config = dict(
    n_layer=8,
    d_model=704,
    n_head=6,
    n_kv_head=1,
    head_dim=64,
    d_mlp=2816,
    vocab_size=16384,
    activation='gelu',
    norm='layernorm',
    norm_place='pre',
    norm_eps=1e-05,
    positions='rope',
    rope_base=10000.0,
    rope_fraction=1.0,
    qk_norm=False,
    attn_scale=0.125,
    bias='none',
    tie_embeddings=True,
    parallel_block=True,
    init='normal',
    init_std_qkv=0.0151,
    init_std_o=0.0051,
    init_std_up=0.0151,
    init_std_down=0.00188,
    optimizer='muon_variant',
    lr=0.00755,
    lr_mult_o=0.958,
    lr_mult_down=1.5,
    beta1=0.93,
    lr_head=0.0046,
    grad_clip=2.0,
    warmup_steps=200,
    schedule='cos',
    final_lr_fraction=0.1,
    batch_tokens=[65536, 131072],
    seq_len=512,
    doc_mask=True,
    z_loss=0.0001,
    train_tokens=838100000,
    steps=8799,
    dataset='wikipedia_en',
)
MLP neurons of a small language model. Each row is named by its layer, matrix (up: input weights) and neuron, and shows model dimensions 480-671. Each number is 128 + 24 x the weight over its row's rms, rounded and kept within 0 to 255. Numbers have three digits each.
After each neuron's rows, "fires on" lists the tokens most often at its 100 highest values on Wikipedia text that the model never trained on.

L2.up683:136128136155110096155137139128115119150060129104162087136125174104135155115151145082109087149154096116132126104133099128104101113111131159170178135115140063113193146125097130177105150125163129188133159105088178099140150146140103094139117091112137119116161101129146094100138141097135136157156137103131143110127171129088119110133139127122168109106142134110117093124101128094179097200147159111121134127109118164119173102110117155116086147145105120119153163105135155160124146150178125127135135194101097147130118129174103131122091132111176110111108154127157104140104125124163137096
fires on: "1", " in", "ad", "ot", "ip", "un"

L2.up1657:153099125126119163104145146133150147153104098110127119167102096120085136117142101113084125122157136098115181115108128103179135130102084113094145119113157070147121152097128125148122138134099102145136140094128146133114136132111098130092146127125078125131126127127129124141094168124121091098105142125167129094129147170136121120121117113124171131115171146132120108152109146083123133117121123158146112165127216159117087126162130139124123154141102094140108143121117179115137097119115140128096083128148131143132126150116118128131114141141168115086121130167126155154149151085093083100
fires on: "s", "0", "ity", "ism"

L2.up385:092140153172122148087127118088145142141108136128120073125110146146159088136114121124105119132152103093163136124142139121078123148120151123151135130111133136115116132141137168096144166100118123118104164135158181135090155138150100159178095120105110137164156151144119158116118160169107142113120136143135134154186144118138224100134122149116109103111137145085139124133124107156108097106161119108123112130153099186101130112131157164094125130144145164107114108119133100141128134116145127145116122094122141133121119114149129073163129151103147124131116146142116157096118114137143056135
fires on: "f", "an", "z", "aus", "b", "ines"

L2.up1859:088137093159155119175179119144123107080156113116139122128119146124130148123169143154137126114137087155119144132142185108116155124163136121126115128141110146112111121112131111092124117175093147108121106115092074143137121125121124120115144102149151057087139106130130125139141113093147101131162154118121145139112108046122084125149155131114104117131143099146139123165112215096150107087130139193125109100137169130138146132124146149113165085099143085125091098167113149112086137126094146157105122128146136172141134134113119148107110139131101098151151129126137132082103112104145138185
fires on: " by", ")", ".", " Santa", " life"

L2.up2263:156112104122127141125157108119131124127081133122128141172120139111141145148134155133143079106102071191160134089125126110143147159100127165097104144119098163157100124098129135133083107144152149139149162109150086150157143062125123154127176122136154134155113135143118154159101098125079180120119132110143110149144095110132124092104112074153095092123154123146105166147112133086140115116106126115129137116128150134146174099127100154133091123121149180151086127093100131088094118132138143141110136159110156132139138150114145180127137124126174086132157143128121133121102145139107141122
fires on: "y", "ny", "er", "ry"

L2.up1933:143132109117119127106176145133125097116133111099082118132117108107118176146140119160159152135140105094131130157118104119140091182148134111090172134132095140117146130122118113086104140102131082116138137131113185115173122142164111117133077097101126155126143142150138142176099153122133156125144107076128116121118116103155147147196144132114123143139091132142150099108157119141147110140148109152111144108098128149119118144111138147090156130106110132137106131115117147112126159122125081121129129119115097113156116173120155127106154111147112120123139109107112160135078085119102146129
fires on: " ra", "ra", " E", "ro", "an", "E"

L2.up1044:122101123130132137165135113096124172161150136137119126112141123134111111113106119160077144148104088104157119100121122094124091104156156071131183159080133122130129138099149119131098134129109127115087114106083122106106081165113101092094089159146155116163156092161155156157127133146113144158091134131086130133072112140120118104157098150116175099136152148120146121102126144116100111103133107198145139166107122121127169118158089146146126146142103126118129156181144077138106124148169167130081148156168157128130107113151102137130114102125136174187135151149136125100128130133099137140
fires on: " l", " el", "gl", "os", " ar"

L2.up1890:136130106158110135149139128121117123114137110134159154103105150106137102112130109164102147152131136129169110125106145146155147130101123159152136104115148097132129125074146142121124090106168156188128109168136124091095071121085113145136131091135138167095152129089109142089163152121174110132116104133133092121094083157145153203149147103106117162121127122124133168110170101140124143126108151133132174093120159137131162170154097148133156116152126097164134109136110167106109141184112128127145138120111110129142145126159121127160131087102129149123093147103153115069119131121123138149
fires on: "b", " in", "L"

L2.up2629:092125103112121125134122138129143098107117154129123103122144097175118112119120137092184106143096050107138069128149090069093115142145104139147117142152125133117113133121137111159136172144132125115085166113137145146136141114149157123112146141134147152148110122124147153106140104112096165119102142093110125116143069126101147151144120085112138114102205142097097129150113147124136171145101113107143102114181195105114112167133152147100120131082123152102144137118127104126113163131136080195186145135128138149121118089100142057128133138128109127161087125129129098135097120107154109120
fires on: " Gu", "G", "g", "-g", "erg", "-G"

L2.up712:132106097068094105140101161091156124112094111138130099146145132087145071141121118151146118116089112167139125106151086159071102139113099180093136101097120085114127163128106100150077128116109120102139155116145100100122102141165115139152132111135112118112107078157141136138154136109157131140152144092123138117104155103187088149157129129129099139147137123103190084111088178165106150154141132143093142166150111136161115150151175126136085135154111104097120142118104129092114081157143129199109121059137156128105114156128114151096144123160070156165154113132121121120112131145095139090
fires on: ".", " to", "t", "0", "4"

L2.up1534:128098117157134172069106114106108130138134112142146106149183152152171132140180140112111087129158142163139124117136158158156138124096145151082088133083159146120098111083137110139158144146117128083137119119172165151145084143154112148134071121192109091122125114154163097108148100092162126116115135134126114120115128144108100144174095124128102173133076084137134116135134111137122120125128121177092107110128088138128096139111164133118130133154106108137132091202117109150102094111113144110097099101148124120079152124103179153152132110129108142143111136132112090138162114120164124132
fires on: "M", "-M", "en", " Tom", " Society", "m"

L2.up903:179130132096165139121131109095126132153118177131093108100136127097129136126143128151094087133134119088087126116119092157112114143141133119147165139115139132103113086126107123161112144110118131099100131118117155106136188152098165137118092083133137114154161143129130129121117145143143102108116118086171164142087110091126152159157114131169083080144103114125125083101127163106121146137132150149109105158107114111123089155150129127136103122133134138170114120140095140128113155154093122155142145152108166114101137141100121127119142122098112116117109075106106138151138099165160129105
fires on: "ot", " show", " set", " Conference", " work", " book"

L2.up2324:156186127095108140080100109141134148157151057177083161130106142122127138145117092166122102098087102135089128112096101166139126078124071132138127119129145074137116105157135151143109137120126120114134139173146133087144147149103136156119088157122084118131154102144097119101074116107118103132163165142113117121146098176130148145102095121102176120137151127108137101096122104156107139164112122116113201110082127130078148118123150114085135122114130143122161106107090150103137139088148115137122199175110100107113147128122136166121137177112126132098127117105125132154116152124089121140
fires on: "us", "uss", "es", "ou", "aus"

L2.up588:119161078142121115127154139149122150121138092138132139145166113109091078156177139106130116100154121122150176127075150148075100124126165125137082128131139120131135133187105129150065126129170093115137135111086121143151120119089142166096121152115141095096172120118154159106140102104167150152136113112125130134161180118131126096133116116147100109111093168159107149117150147132130112109139134154099139092109158159113105117134128127148126103119109101108096112130182164113119083135120112129136127114160126114087123091119125135150115103109162146152138138125108113139160115099175172135
fires on: " with", " by", " With", " following", " record", " list"

L2.up2723:083117121108091129138108114174171100127114116113069111093071098130118150154114093116158139123113108113119136120125062115149132123131113105154127168107137120146126116153117111113117106136114143113158112147138130147141145164124123125136142177101142152140113119175119101141105120108118145123110130145157117159143093095162083125161180195108113115150115138145150140122142176173077112119077099118118141120087084139115135122097078123094186126121083088065143130099129152116148126156126177096116111141165150108118156149151142138164110137097066148112106119122108102156141164094115143130
fires on: "0", "3", "4", "5", " three"

L2.up1290:141136150088164156113154117100113143137127120160104118097105112128126135108139151129104120093155134106151124103129133138088129171101168118118167103163092132116134125110169127126137099153084134132121133086114101149067114108105142171144105121123161120110118138096082152133137132125140129108131127147117185162098137094120157122165095142123140067099179113057147150133111130138126135128109107145105129112162067110147117113146126133137136133106123160124099143126138123141141113119149147142097105120153160102110130129103118120146137159089142158126149123147136154154162139112115147120
fires on: " by", "os", " after", " a", "im"

L2.up2099:122121093121107138130130116110148132172150107159107125161122118134114104151124151149116139105144086165106131131160156123116104128103154137150078108115194167112144086114131130105152165106126132130141111102138144179145100092115125096159119131129165127112128145124150124131148100109144141135142102136150097112117174154081118141144121143125109141178165125130120124140087144071114148121121124136139114156149118117099151105152141125122110108121115123124130108146133133124139126087208110149144124117095194118125159125102105131152129101135116156096125136144125120108116146104154130101
fires on: " under", "os", "un", "(", "unch", " Worth"

L2.up1453:152123085130150128135087104157115141148128158132108128127154165144138144155173099126110116114139125179122127110102100122097173154122122119146124185132107128135089147106110160102130102092161066118107158067100111178159130119138130119140132118127185123139179096126145127161132139098128120126115121164105139197169142148114116123133149124123091127099125125152123167144126128125126124098110093143141131117142112139108140130141115129100102183161077059121159141157145198121092162105134151112134167115151131139109098156103140152091165096124127143114160126145122086123133138157119106105
fires on: "ia", " Dr", " Sport", " dr", " Mr", " cr"

L2.up2461:151117142135112106160114107133126166132160143120140128098125115146118115109146100112145093115153093116094154126140154154080142169156098106115086151133120157149135166132115108144141139112120104146123115109122102136116119149135149100127152178121119146105146084126089118100140125073117108095151116135095146163160104164117123150150151119107098105115158086111118125096096125122171110121181145136148132154096144130107118087140130145168054113139095145116098157126141140145161118134092159121122134136174116120131117173142142107159141105128133154185158119145141132121128115130129132147
fires on: " un", "sc", ".", "un", "sh", "asc"

L2.up1848:085128128146072127115133141124107171139099137164148153085123122113133066115145109143155146127150152114139158124137119143108128111154159150098127103100142187092103141141118140136155125148120104147124122108145148134122119169115127108117158153120127144130121193157153130094121109102107158126118114181184140155152109150121111088063164138130105109085134119158127136136133146088145116181144137145131108154139126102152095155179128121148140137166136129136155111132117129154153102116139147113163128080119133086162125144117137142162118136139155107114105115106160100127158138114080163095
fires on: "_{", "a", "an", "ax", "ru"

L2.up598:094139084115120079130140130118135148112106113130102185087139087153084140121123118107107148126136135162133130164122141132115149123148128129151140092072122106113101149122148104125093094091134151120142102122162164146118134137122124151151148108144147143136117161161102123121111111194154129096117152204139126100117160133089155159110142133121178151152111128191096120130141084167131132125136125108147098165119095155135133154145109123148113121113116123136113131119138106162183090128133164099131141151131060150088143109162114127108107101137136146155132115116110155115129134118140132160
fires on: " in", " of", "in", " among", "with"

L2.up2611:142126091126128121129106107147139110140149124127170087112112105079102096139136159102123094139115140160146104122100163093113109128121102101143109117141076167159154126152134133104124099085140106105171087094127177125057156144140173138124152071102095160112161155134139153162099140117166136098112134099107140097121111105120136120105092137152145144128147111108102167100118137143106103124161108143106148149147106144118124106142106118100131181162134109161155100120152104087114166148151132140123130118159105127142143135150095081122135138104130130163098164128132124142142087117120089149
fires on: " to", " Top", "h", "ings"

L2.up2414:125134128124149117123086142097139157144098106134111156083141101188153113177181098114137099116149112147144120141116136078106138156162136117072160094151139152097120135159107118109147153126097144090140166103085131091156136138130106101092138113127134122145134140104098132100146106120102099154121136146159068097163150142160111123097094158159165131127132163096108127162158146112145142112091133115112158129109151106131092129085111136125130131124098078103084078149115157064132135107145148105129138143145140120158110115117112136132116117137176121112114101129178137145122134149150115111
fires on: "l", " Ch", " Pl", "ell", "pl", "r"

L2.up781:072120139101133126124114150112159135123129106128099161182165111138141107105111104108118144144110131120126114099154168132114123133149124112118118159139142113121129138140137133115124102098107125121131152106140079172159102125138150094135145148118118127143136114133126166133099116113093109108165124149110084128108172135090131133130118104110109133091128092130164097066136131118095102159125129081137171089127089133104133134096121096128118147107146094103146110132127106158146119131114083135130157127084116115084107054145138146101153150129134156143115141148113114117152113129187112128
fires on: " March", " Val", " Bul", " Vul", " val", "ol"

L2.up2752:086149123155097177137134146132109133128147112149105165121151138134132095143143091152125129155112080115129087149148145113076123115134115147160127113131125138146174168145084150136125177145122129129132130123127115106134127129098164130131135110141159127146101130115147134137142113103124149105132114128153074156138114108145164114112164114121149111185081158111123154142092123107132132126099137122131111106131111096156145067165168130164164160153104176072119134157119092125136150145109132137105136149133154139131111116111130124109082151094087106125149126133106112085133128172126136085
fires on: " from", ".\n\n", ";", ".\"\n\n", "\".\n\n"

L2.up1692:120085117132167158189085155170103131117166126124162109120171160110141088140163144123132149132146089158106166119123103120120161137131125127134107146128125148124150171131103126135123137140124131103124135101049098103119123118167107125108090129136117165112138142128133150149154157133113108141131172118121119135131100137115106118104118176128139125119105080159173137077155161138150091069130147135085146111131110144104135141136130118174110152106098153137139136138177201152128094147081117132081107085121117145160125132146094147113153090125117139127129049148146134085139131114191106131
fires on: " that", ".", " all", "est", " rest"

L2.up2396:108137155108158110140155165125130116145148147091151126118135145115095140116134121150158089086149101134148125105138153065114153131162147140122152132149123129125091153094161091075144154160107082190145123092166151092135099148144126112138154141136102128139156090128140097160109146129096137111124102129132162148118122152114099100140152136129079117117174140125108176112116128124158112100106156157143110122137108133106138129098141143146123131124101120100125158119083144139078133097114163155098147147143108104098147121092124132132119109098138098115118136150119142086096104058148142115
fires on: " Col", " al", " col", " Sub", "mar", "ham"

L2.up2521:161138167112148085083117134182145115123135145096149112175127162147124142112157153129157165179159163157148139119145130105103125153132108161126145155113157158145092096127147116095136137099108118165114129144129128134122139161143114123148113127083149122108155103137125134104155159113132081171131120152112155097139117157135166104131126126077110126130066105146072097106114141101114140110170108147146085083180161121148044088143153159129134108156145081113120098119125110095099128179080134152138135072118147153148119125109145111131123130135071114148107177143155118144115145088099138132
fires on: "u", "o", "i", "e", "un", "==\n"